{
  "num_key_value_heads": 4,
  "intermediate_size": 640,
  "norm": "layernorm",
  "qk_norm": false,
  "parallel_block": false,
  "init_std_up": 0.0163,
  "init_std_down": 0.00265,
  "optimizer": "laprop",
  "weight_decay": 0.15,
  "warmup_steps": 205,
  "decay_fraction": 0.637,
  "max_seq_len": 256
}
MLP neurons of a small language model. Each row is named by its layer, matrix (up: input weights) and neuron, and shows model dimensions 48-175. Each number is 500 + 25 x the weight over its row's rms, rounded and kept within 0 to 999. Numbers have three digits each.
After each neuron's rows, "fires after" lists the tokens most often just before its 100 highest values on Wikipedia text that the model never trained on.

L16.up570:515461527516507506484490472489505505513507519520506510522478547496445468551506506456493506494498508489482542488484452460516447527538505555500483517502453505515512483488560477477544462538475499543524495518490508514490506523514482486447515487539531491446460472474484493547485525512513454504482497495535459474480489462528430535509505499502485468501474516517497528521500466487516508501519
fires after: " |", "|", "\n\n", " Is"

L7.up408:558493488461501486497509502483564520464503507494522512484494513492456492519493557503459464517501438481501496459502509503536476444511517533492515513493517501525547498465496502531545491488520530504498489474492490506530487495488473506459507496498545488514523504508522489433531565469482499485485509498516529544513504584495504480566528519466525481517530516493504482504477523485507501449479
fires after: "="

L15.up50:547509527518496496450481455508493507501481452508499462485519494503524475519483502545527510470523475522424495521529495468516513524533528475458528472513539503484520451506544508481534520504469449488506528473496477517519500502483483498500471503494521498470471507500536485480523511513521455503493507478476492488495510474501477518537523517482421543478505527484498510514505444464514518513541
fires after: ",", "-", "\n", "\n\n"

L12.up392:532511513491514488502532463488514483499536498484523448511501453531478498456497472495477517478506473492511504480453490474543495485457501522519459520482544472495535514477478516524501439474505497504528459488473505461496462502507473561480478498462559475501488487518499498522486465473532519495507475503506502556505513515478512543538493513501542455514514487566521473469478504499477498503472
fires after: " |", " At", "\n", "|", ".", " •"

L12.up589:528491479534448479510490499467510504562514448478500521511491516478489492499525528513478517523490494518481495444534466519504494489539501516508503482499487493565539552489533486540536462506490513502515513481487476542464472496518504476483512468482493516546505530504484501430502474505513520557501484495493458518518503488463526524511471477497467538504510496463505520515484518554478465502479
fires after: " under", " to", " at", " on", " ne"

L6.up510:484522518479518489482499481469514496473492490507519514511533497523517518499511463474484463494545567502541489503539494453533516535464515499502512493503468486508487471493493456500511536494545502530501533487497490487511534514458466541470499508476536479538515517480520490477516469478489493520516494502534513493520478491498477506497509527517516490501499534465493497485512462477471508537496
fires after: "\n\n", "=", " Championships"

L16.up314:547533497535531533484548472500523491495511497532541512468545479466527470512532521480500507527516509510501495504494510513517499496499535510522494505520435472491498456476550523498500495518538473495549502512513506546472484522483467496451492504524519507505491468475507474519525551512479530505515490477487493494482478481509519527506510523510496465501470536512492494510503478481525508511513
fires after: " |", "|", ",", "="

L13.up620:559478515534471458493489527454530494548506499512489511490469504505487499497528540473497494495485504444511517527491461519505463500525491516473498486502533504484497511470521496538524456516485491527482514479527486549505525496493506520509499465501485535553535466504496522437497483488524509532517460489487485515528532467509532502568504486510454531523525512492508520495491489514491509465459
fires after: " For", " for", " on", " under", " with", " in"

L15.up552:462515513506533506498488478469467528518526482474516497440488414467514535464488485504520510482507500530456491486488487525512515480503540519530508544491493474508519490483491471510491495509507528524515518498545513482505498499438507499500462487431514521487515486515503516551472487508471514531529474530501501489505516479490444468509517537473556530482483457498500466473499475532496508545540
fires after: "-", " was", "\n\n", "ly"

L12.up561:501477487500543438484519518491549474505458529524508501502536498487481485484485487494525520504524518488454524464484530498505529502487495462506524496503482474502499480514543503490472465491529511496549488531533455560467473500485507523472527485484483494480516537485508495486533514493502503503480491520500502454507512476548496476533527502564475496518489469492537502535475510496496522519505
fires after: " the", " The", " a"

L12.up184:544560514489517509486526513509504512557496544556497498449542509497524497496490501503534458483502535478480515485470487482503487489460529513549490509541502513481513433474517522438522460494485486517535488481519520518479476480486471515499509477492522465522499464471478498519471502516515469494524504517508507495510513502496479518566540501477489489572522465503530516474489500482474545547543
fires after: "\n\n", "|", "W", "R"

L8.up345:542486492518491505487536444516513492500511463527489500516510501508439450466470511477502459476490498477483470501521504509518499467526493471484525495497491512490517520451515493475521523455502530513469495487497524472517505496518509525526488501488518502475510516493511476487520508489556467511506567500510499517483507502494492500534522447526464526553501466476482476493475460504527550461490
fires after: ";", " |"

L15.up576:484506515490551509494513484426509524493444457494515468465486459545517466470483473517462532478488507467492495483472510500540454468503469505498522503497512489554489510519528557460535467510519521484513484469481467535502480501471488500491529516483534518482507496521511519524555516485520514490497475490505514482497544479489522503492477464499493520500482503489475467491484465531519531513511
fires after: "=", " =", " (", ")"

L16.up17:489543482519558485496490469505476517468510502507506511484446487484498516459535488533482512508478525493547539513464481513505483465541482459463525504481577461509517516498552509493498488487512498475516495536472533490476502480557520534484502505499510504495501453534491514491462494487510498488509487505481533479518518521491524521467494515513483567517486462481475500515445482530494514464500
fires after: "\n", "|", " code", ")", "N"

L13.up597:460499501504512512474511488548508500551480470515494504540530497513546506538499478507520445495482542463503517505519502528510484502521500473521535466516516497479485509472498453478478529462479503542475519483545514525501515549502516480513492494505491499557515497476521503490549517485558508508489505485534501485514450515476502484476498491527436493529525480483520504511490444530506503493468
fires after: " 0", " 4", " Bu", " 1"

L2.up501:535513474470558504496496488501546522465439481522491478492545488481493482494527522490470464528538475479503544427523498501541496517502501519469514489500499507498496479498487472456524514509543523523520521483522466497554497513472502507453485515499556444491545498537512492491507492495495455500519511506547521479520498552505487449522534503484498502485471520525514483515480503497522466484487
fires after: ".", ":"

L13.up162:554481505526470508480487503517521484549487502488499490499525477513499502510488494506556516429491507494462496518505436542507513497523511537500471433489482462522538484479468539482526465489479484525488507462511492474507490492518536455504497489507485481479492509492485555506496517502521474494471480519483510496501511490472514530525469481523469513553530446489490492521519468519556485497502
fires after: ".", "Le", " Ha", "{", " Le", "–"

L13.up633:502469439526482526490497494492502484546518486485484529493545515529519517489499497507548525487507474486484472504515510556508500496497493496519494523474462463545492446480495506514493490463500481499529499467528504537460479519449497488547490490534483473539474484517515531498538516468541502475515568506531505516516465496509473491524511482476449461541524457511505508500513483479534502489474
fires after: " +", " −", " sq", "y", "+"

L2.up284:493546459521508473490544483500525506499483485530481498502542497485500533517476498533473523520524512538509519487482473524518483536517491488501488533518490541473516505504461497508497542505503513502524505542519486538490473505497506507502476494459523493505470488547556501494507531452506428498520529510490535474499495500548509482510487503535492578470448502514491472545465457542508508426510
fires after: ","

L13.up214:498470527487475457459458479505539465530502420512483508534499468529465467507518505491469515489483461504490489504508443524504490483541530482499504493465502537545496544484493518529525531488515466502482509494482490480516496490540531495521545478513515537497512506530482540512501513505544495495494465510491510536512515544455511489505483498525492539532484464516527514460532527521532479498456
fires after: " |", ".", "si", " reve", "|"

L13.up277:498535520491530478476447446500522500533520459511458457524526476535527450511520470512491495518509489475516526505484512519527454468490472468479484481459538467503493519486553530500475476487508477488498422493504502515526527518452505528521519502530517452524474483528530495512466520484526488507504511507547499499482517540481550484514496490525489511489493476531531513488494506459509474491537
fires after: " |", "|", " 6"

L6.up4:509492500501504510448574482475514520494464480538479509480487534507458513507476508530468456504533477492519465471508530506527483503521513487447524474485453505530527463462486496491508539528519518516519518489492490492512497521455474456512477501486549492500471521461519543463527532468506479518506528503528488471521507531472482492485499506494506524493499540483486479518540495525521524456513
fires after: "=", "  ", " ="

L14.up230:547516534494455449497519489448457529515539521491505515455462515497475525496508479498502483453463496514472470488465499491507453525560504513480516488490535494472556525518503493550512487495513506513520491477484510503512545501518493496479463497483490494555523468456526483518513511518508478506504508479517489472483545486487527512508462485458454529519529537523481497485470525478459491467494
fires after: " (", ",", "1", " between", "3"

L7.up108:513500528444502520501486518497478465495529507494502473482518517477519498471469506509494535512502497524491440500529521479528496501495477555503445476510483524515530471478524495527501519525477525517492493518509485518541455521502424523483457491487539488501486497493502507473480479496451497531485481540463506513522507492486510509496515515512527508494521505506488514505458524521500512492529
fires after: "=", "\n\n"

L13.up610:534481455543519460500507503472489488498482460482487495485507486516470471519524523491529481513515465449443507475498482506528474457489510465471529533495528522537514542469536466518522496481537493494516527475533518529474482531497492507504505484518523507474509496534512502468496554461524514478536535515530484481499498525454471501514497494505446470554479485508521463475495447522526490473476
fires after: " |", "  ", "|", " —"

L13.up365:485484524507455493493519506430509478488533456503456505494470478494466491490515480538437570467536493512487483473523464536507490500539475513512479491478494504529507572516526520537531474510500527485514500529498487513466513515547505515482516480486489538503527535524475482515481467483560482535487467513533484520527520475455518511456498518495509525491451510496541512531499502511484483489467
fires after: " under", "ti", "ali", "si", " Ali"

L12.up284:483509478500519515436456478507465540479452501499508478477548508509470460502502459546499523488510479577514456519530468493509507499525500534513488497490472542487515485528524527514508524530520487475523523469508530485500498494480502526481556511488509487497480507492506548506478507521526487487500521517470519502506523517501485472495453552484486495527459471529491494563482506470489490528503
fires after: "-", "u"

L3.up619:501512538481529478496449518499481519483526492480507491530510472512440465533505554517502477496503481484502539497542476515519482472517495531491452498442501458520472515493497478498486515481489495504544495499504492467556435495488526498493512475467521526543554480480523488506527519530483472515491512522537473506497468523523463506501547523517519479562508494483497516512508517503493527464472
fires after: ".", "ll", " Res", " res"

L13.up325:494503489530500487500481477464474477475491520499485500459526467494479503531543538527495479456536509511504531499493454490499464518473506497499497505485529474527534481461539545519523519464515485466517506515488502538521533517501494513496521497493507520530504504467546543517477495544531471501481526523549474532534527524517517527523489526502460536525493457496527535494447527486451502512487
fires after: "."

L13.up372:473503495544436520486479492476482502529529488490469521505510484457483521483505465485522510474502501496454506460516511535518482544511504539507482516531482494589542499491487526525504496491448495510476488501493455528524476480531516451549495486476501503518483474525503514503483513527481489504520481496513477495517539502508505511451524493484450498487554490508524503494530537491456494513510
fires after: " Co", " co", " Di", "Co", "co"

L13.up439:510480486487486511499454502448518422544492481514490486482499478499471500477504499488529565466472522511480488498546488450504462548525505516496554520497517493499543488501488469500503537452486469569475530468467498475528505517515522484516466489491525520481455511494505516491478490521531468532491502506541535532506531522481464500505508486476454516541514454485472527494503456519524520509472
fires after: "/", "tt", "ache", " credit", "le", "t"

L12.up516:514524494472510487495473507487505507503532514458466530532559456473481505529519494506533527472454490492457480474535507514513502439457520480496508519487519469538471536485461483502499476475477476541479500485515470525508493532490501501469482498494515485481490505535494530523514515463557481473531511493499463503485507540495531489513512508493498480510537491497523524484496525488498495483474
fires after: " |", "  ", " •", ":"

L16.up365:526529447516512480444475453459490499505483463485512476479563488514497469568471563560512518459523513468431524509519516515498499497497482526494471524480550477466528504504482533505522471452524539505534476537510490513500471478525485527475496500495489490494540475514534516516509498489506471556487505512514482508468544514480511518475502500521510495532496461510508494501526497521520471510466
fires after: " |", ",", ":", " $", " /", "-"

L16.up63:515569520501546505495487493496504504501492536506455491529467469472510479492523495511443555465487516484462550507505524517508495508504517467529481476504516489510504539473488459483481465471517517495533516497501520493488459475472509478535515472500530519547496521516503536479511519487488496491516468511461519492473514499524518504488500512565456478487506509519539486521491474496535522461489
fires after: " in", ",", " U"

L15.up563:505499489505499470491491511478451532522475505500488532475522448479457493471499515532482507498528539509476505538474500539502534560474474478502497583508511474522516521472538531518493472516493491493550454488478509458510485522508534476517486498498496504513548521509498508495529502466501498473489523529494466492566533510525509541450527509493496531485479530436457500494501519526507483484503
fires after: "-", "|", " In"

L13.up331:527475515479508510483505501544524503517532488516470520519502501492479499545535540466517480514467464480488504485541519512519485497564497538481523486487516489526547503501490480532476458475493534556464507474523486502538453517519502509506479480482501503481539495496506502464512514469539505460477523511489513483510508517491534519464503500493434501529485499481507499510463457541473487503501
fires after: " |", ")", ",", ":", " 2"

L10.up383:483493505500496512499516510460524473468491513486487508499530482479488523507531478469520505501503522499482530499554511475512498490516393502494507486467505490519504503466450464516522529486488511529470472470460466480497536480443496522475485501537465489460511495487486516491513492500510465495570486478481480510501548474523514515482576472494506483462517450541542506528466485484545473457514
fires after: " |", " the", "The"

L14.up510:510516487476504497484508507465501468512527546472506489519477507511482518528537509490488538511496500478480512412522427489521469500493494497525556499515497502487485531509502534488472492485500493499490524478505508513499414522514500544485538482504530521499497498492528480471504450513482511555522513506508524444495514517531494500518474495501507495514507513524517523503489504525487494453561
fires after: "-", " (", "{", " Back", " sub", " Bac"

L16.up562:475501511485546520511516518454442517475519458476491514470463482490530480487510552506496515524482516564478485522497521526526478496515503474447462526518480488553508487506569443499453510514502465510515479504514485532469515513495472515496517479482507526499502506534480519566517532506505470473496528520538474542515485499460476499490558495475487492476487511463463498510468451506506520561457
fires after: " =", "=", "History"

L3.up454:496558530480522500464531451505476492523468477494456484544530511489465467478513463463455481521552504501479507495540514478521473521530503480492511533470476482526482489486549489477514476449519510486497491461474434545473525496506497491519452512465537469498493526498566496478505549519480497513486518514461544496489527500506493487496536520476494507467467485508493490505495511488511517486470
fires after: "\n", " file", " Website", "res", "M"

L15.up329:501478511479518501494494488508499451469508503508494476504501467511476463504486465517518549513485524488484497520520455501499479528500479463466495480510498522494513540496530444487501449496460500509509522494466492468489529528519492511486570506489511508517546529474479483491450582519507491494496553532530488537490495471504485502497501508537503469578480437498476480531497463483522495449486
fires after: " |", " −", ".", " +"

L2.up473:492513478529517480483481475492501455505536486489487493516535492514534514467553512442489468528533425496500506443551501486524502470502510511452535544535470494492498512479471499514510518444501514539526527470535478543546478535469506509480480491516547460494518529520527505470509495511524494479509509530547510506486498524451468452547518525484558514467480495506519466473515524496499461496497
fires after: " |", "|"

L15.up510:479458510500534479479518472496521509468448493531549490523511512477508480482482536529466523493523501498507531470497531505531453516503495510453500491484495475552538465456523513500510523522505489491517492492512481520459469524475485487457533505445526506525497475525473519456503526503515496460513506495517508482544527531502448461496525510522507498501494513454527491501489495507459505484581
fires after: "=", "-", " ="

L13.up265:559485476530522481493501503495540516502496470512490493477557523483483535473530533547492498473527457532507453498529517480516514489466529513552446519511513467530545480491508475500484526543511489513516473482518495459471459513480487576498555488478515503457512523475470530477508546527537469554540485512486502526518461535511495484506515528493511516576513449499533506534489480502474498503496
fires after: "'", " his", "\n", " since", "–", " her"

L5.up548:546496494487489493498486488522499532485449511521517498487524514506505453543476495494475468487464461478505527470470527497501473504477507474486471433500553483504490492509466472486469493496501512492534467486508480472524501497541509540499519502481515506518487503498548494518534507522468481513432515500461538485502517480472555527524474483518496534530502499518482502523485501493558536500515
fires after: "ti", " well", "si", ","

L13.up514:517515508499507476444543464493482486519503506508481561523524494487448515497522478469506512493574521485515498502493513493527500476513515511488513460464495452499519488520503512476496474480476530512530508529519524487519490488536460497491552495489524474522532486492521492492478482469540470491484490509502522542516495504543492496473551537478473545524503497536501498517464532497490524442470
fires after: "\n", "-", "|", " IN"

L13.up333:499491500476500455482472536473487515468515502478493471468482497514505494490514483495476512511541475534461489485508462511523497484492499484510494519500514523502517531492524526546521478531516495442557506489471511428483548516492436465520551477509515498499507540532519489460463483490500515481524496488514540503508486496489484513550499499489502528545500506546507477502496480520494478466478
fires after: " |", ";", "|", " —"

L12.up144:504452493478533485486489492485462495459471515491519514437482508513516473521515516506499480520533498541471480519498492540518504504495512494531517522469557484508518468459490486485507504491550473506539475462489447490489485504454510504519512474502510485468515467446507499445506491528535506486503519512478532547518489509514479511516497506498485531543495456491466500538437485479477511508497
fires after: " the", "-", " his"

L2.up155:469494441518507516503496484500471523461426506517549509514475470469496511508498461502476539490476509458478487488506507511482501538481501423476515464488502514502477466531483475442540518494517490489517479509507502499479517499505489516493532469495489502557464485493520479508500499536504515475483498545483517534525497514467468484504485497516524498468482487507534487483527521489527499464494
fires after: "ti", "si", "ali", "enti"

L16.up156:483482518503482508474474515491486448512512432523498483499526451495489519475512473482470527489517479522489443534525497523514482486483541543460470477509480483523550486517513487493478518453502495489497481514507490520535497488570486478486530499494504470484504525562518522515502513531501465482515470506525510496524482539476467486477479528533473509489548509505515555531466540569460513538507
fires after: ".", "\n\n", "ho", " Lo", "go"

L13.up184:523514523458612487494499510530492502475458483483511505456507477542507514514491521532556558492522508538491494512475521510511531451457493481494556513473526506488489475493487486548465486483504491460519521492513479505504509496431492548465511480503517499479499486506504493516505504488529517482543536526493435539492515537531524493491475536472510504497487485537495495501482486459487498506478
fires after: "|", "-", " |", "ford"

L15.up191:527506480499519527482470504476488534503527513472459546485550477510518485488434529510483481524535492487467524492492509512513478485509510503521526461465497457486526518499503500496547471483511547483547487504526458441521526503490498525519483491478484504487530481479506516485506519528500482490538471485524507489517521542573512527493504516477487502521551526542498481468524528495527515514526
fires after: " the", " a", " In", " E", "In"

L2.up592:496469516458487494485501475461475475495491496525456565490507495442498511512487521521531504493498543465479486505472499524505460471481482488503514498504501468546485527510456507469493510479510479520498495525476441512530477515489525505451517498489475506480503489514517531522478569500436506528493485485503537545514489502491538489452477512501475509431521513522537502509476585507526512539503
fires after: "ti", " There", " there", "There"

L13.up121:498515570527506521501466515504473504532496480493460481500497458490484537494523501518528509451460514494460502519515515519515485536490508476457527495525456485562516476481496482528505511476484526544446501475494461531550478479525521505474462490476494504463502520527493508530518530495532461505468518518488452474496523495500534479467506523483427471457484524497511508473515487488492484513522
fires after: ",", " December", " June", " Mol", " Rank"

L16.up304:512502450517492462488461485475460496545442496498470498520485476499493467518485505511543542492460482457458515466530503503512494491513525498534547552469531499520496497501500526541534476476475503478532505483519555493524504550485508511499522489509509519517495515507529511488480509483525510520528491467480494524478542489435497499480495478506481453523513510470490498525525513509540489440473
fires after: " |", " was", "|"

L7.up412:505438502465476504504517472479473471502535472469540515455516495502557526505506488536489547507498485516487466495544509452501504454537497527530465521517475497536559506484484485525490530474493520474523521500491532469507482518489500496510496501518520515464501504523482525406511491539485499555526518529460465515496496491471509501486497494472516523476478481489459477480511474488495509489503
fires after: "-", "/"

L8.up407:545503430539471502470481461464501484453504507476511510488513505540510466545468504477517489458534519507499507533492509481509492487520500506542496493446516465498551453516502489504518484521485529563527548520502504507508504506465498491489513491515492554510479527465505521525517490518504473519515462494515489449520532510501466483488502492472536510516489504507487513465519495533523497523498
fires after: " (", " \"", "{"

L13.up505:503477505500516527494518495469511507527529433501471497516476489496519493507521542538468559527499508499536476471489496464525465501501476501568535503483513500530515570504506467549464512460499531514497509495526505569506482524492487512494499478500495512484554518538505488492484521470553497506486473484519470536506465531494495483503520538492452483475473518513517468499515475509499487484462
fires after: " on", "On", " On", " Score", " Won", " Up"

L16.up132:502559481465561483462490500477526497505535467499505523530481505478516501486508477485518490481499550473478474447481503447513493481507467529476516492494540476507474526495459527509460505459548546530485494492528533471565470507508499502504472495476508521529502512477494473462487472472465524505549520500473484523507503521475474491496532506466500503517462487460536486464470464495458516474530
fires after: "-", " January", "|"

L12.up363:498466482469508507486482480478462473500502546522477507451491519504489531489527519486524513489497524478484508420524512495505462503536519483471513517515517459497464509481484508482495513492531489455530521466466477510512501504498496507497521490459513507516498502453504510475511500494531530538488479490569474520505508518537499513547512511482490509543537504459513521497478547519467507561484
fires after: " the", " a", " an"

L2.up6:516503490441489481478457479435484520478473511494492505466568459529539500477514518500471489497513514507513495501486529498559472541474499548508474479470505455508502517513532500479520515521521479508533478502479495506478544528489452518479521508520531539544517499485531511487481523490522503528514504482516483505502487507515516535500505503473532468471493493502469517506475492462488504534501
fires after: " |", "|"

L16.up328:499514499511486524460504507479528515496478494547504480460521495485461473514507514546469497488519461518476508464540464476517510530505520472501486504481468497524481519454514512488512514504530519518518524481522514502493478505511464479448492492525515522481509525558535521476514524450492518498511503480470499521511492534439501514544507475521492467484492486502498501488495474514530484488509
fires after: " |", ".", " un"

L10.up358:521542525483477504485443488559470508453499500538498485512518525518528483505512514459563468494550504488450470496480485520512498498506512474483494470504452517476481489492467507468479558467487474502507506454515466487549486480475489508520479501504533496521453515458501519507540493509510526521507491505504479502505511467512527508512480498499495553481537502512517519500532468471570479531503
fires after: "\n\n", " Ba", " Sc"

L2.up333:518514506509514483493487507478495509479471502496477490484516521528515512497528500463505457521515463494492543472548487489535499525481509509432514486528499502509508466482516469493505531519522514520494568475480473526518522571454519539483520482474537441492484506514509512474529508465528500487496527532546514499540504544467509480551483512472536511480484514483524485506478518479478470478504
fires after: "=", " Succeeded", " Preceded", "\n\n", " career", " In"

L13.up137:533521532501490500466500497529443530528467465509499498466530528506487495518524532518594442413496509511429494528512506533511518518509536498475472465543463501498501449473491482505512523514489478513491501459508443476533493473513534485507471483502504498492484456504522554521495524547529466511539545539460508498510505489496527485478503503492445468518527447485505505491469472519491475507532
fires after: ",", " Zh", " Kr", " l"

L5.up578:523505478516536447482522470483499470469492477498525501483543495524502522511523541503471475527512431477487554454548550476520502519526518505444508506476502487513489519491461474499500476507556491503537505492508457505517486510549478533470505497486516460475503537517501517435533499481538499458475503496544479484511490562460490481518535526474527490499478499523507482480485493501521458507485
fires after: " |", "=", "|"

L16.up463:524526512518483506482465494469504514483490504510456510506500501460475501471517530510446547464487471500486524474474461471511456493544494543519503500513512521513556536512514529512500478457510479506526515493462513515517526483534458533485524489468507547496518482524506505473465514543478463519498463500508501474524527512493496484478481535470526545508458522488532506496507553502493477509509
fires after: ".", "″", " (", "′", " under"

L13.up151:496514499521506488504484478465472477502469511516492506447535454497478512527527537524492488470531526503492552497495440476499457502471496490501510517483531503527537504459546540489541510461524492480528513529482491547516538516512493506490529495503520509522496489480560547514479523539554479490479512531552483535530527526511516520523476525509472534517483463497519521508441529488463500506491
fires after: "."

L15.up601:513493535518503512496466507446491487495493503449513501502492490515466512496494510489517503447517513518488522497488519516506510503498514486490499472480489500572463486478519515516488450504497506495514474533470533512500524495509502547484540477465499488525526454487497521555513503533475447556488465503475459488492522488478536477513478512514490521486474549470458496523496501467501510498503
fires after: ",", " by", ":"

L15.up445:502526498511508459494502490485466549477511466490492511491478503473516481467491512527506516497503539503509514513534524535521539475551487455477480563516502498500507498468500462515497486519481529481567492527501480493468484496462459487544515495496505557516527533492514486521549500491532455486504504501478497496497494484518509520421512498500499524514551512508501518463506477511496493536484
fires after: " the", " this"

L10.up21:511543484504490486484482471558520544486483472527505478475522473505435453550479521483494470473469507496480496467449490477530468491528516486510544472496560492526456484526469546475522491494485504518495512495492526494542462524496468555473488506462519505484479472509547500482507486489568489472507536527483487522507508489496541516523463518504505520520433477485514551504461496529538546517493
fires after: ")", " was", ",", " is"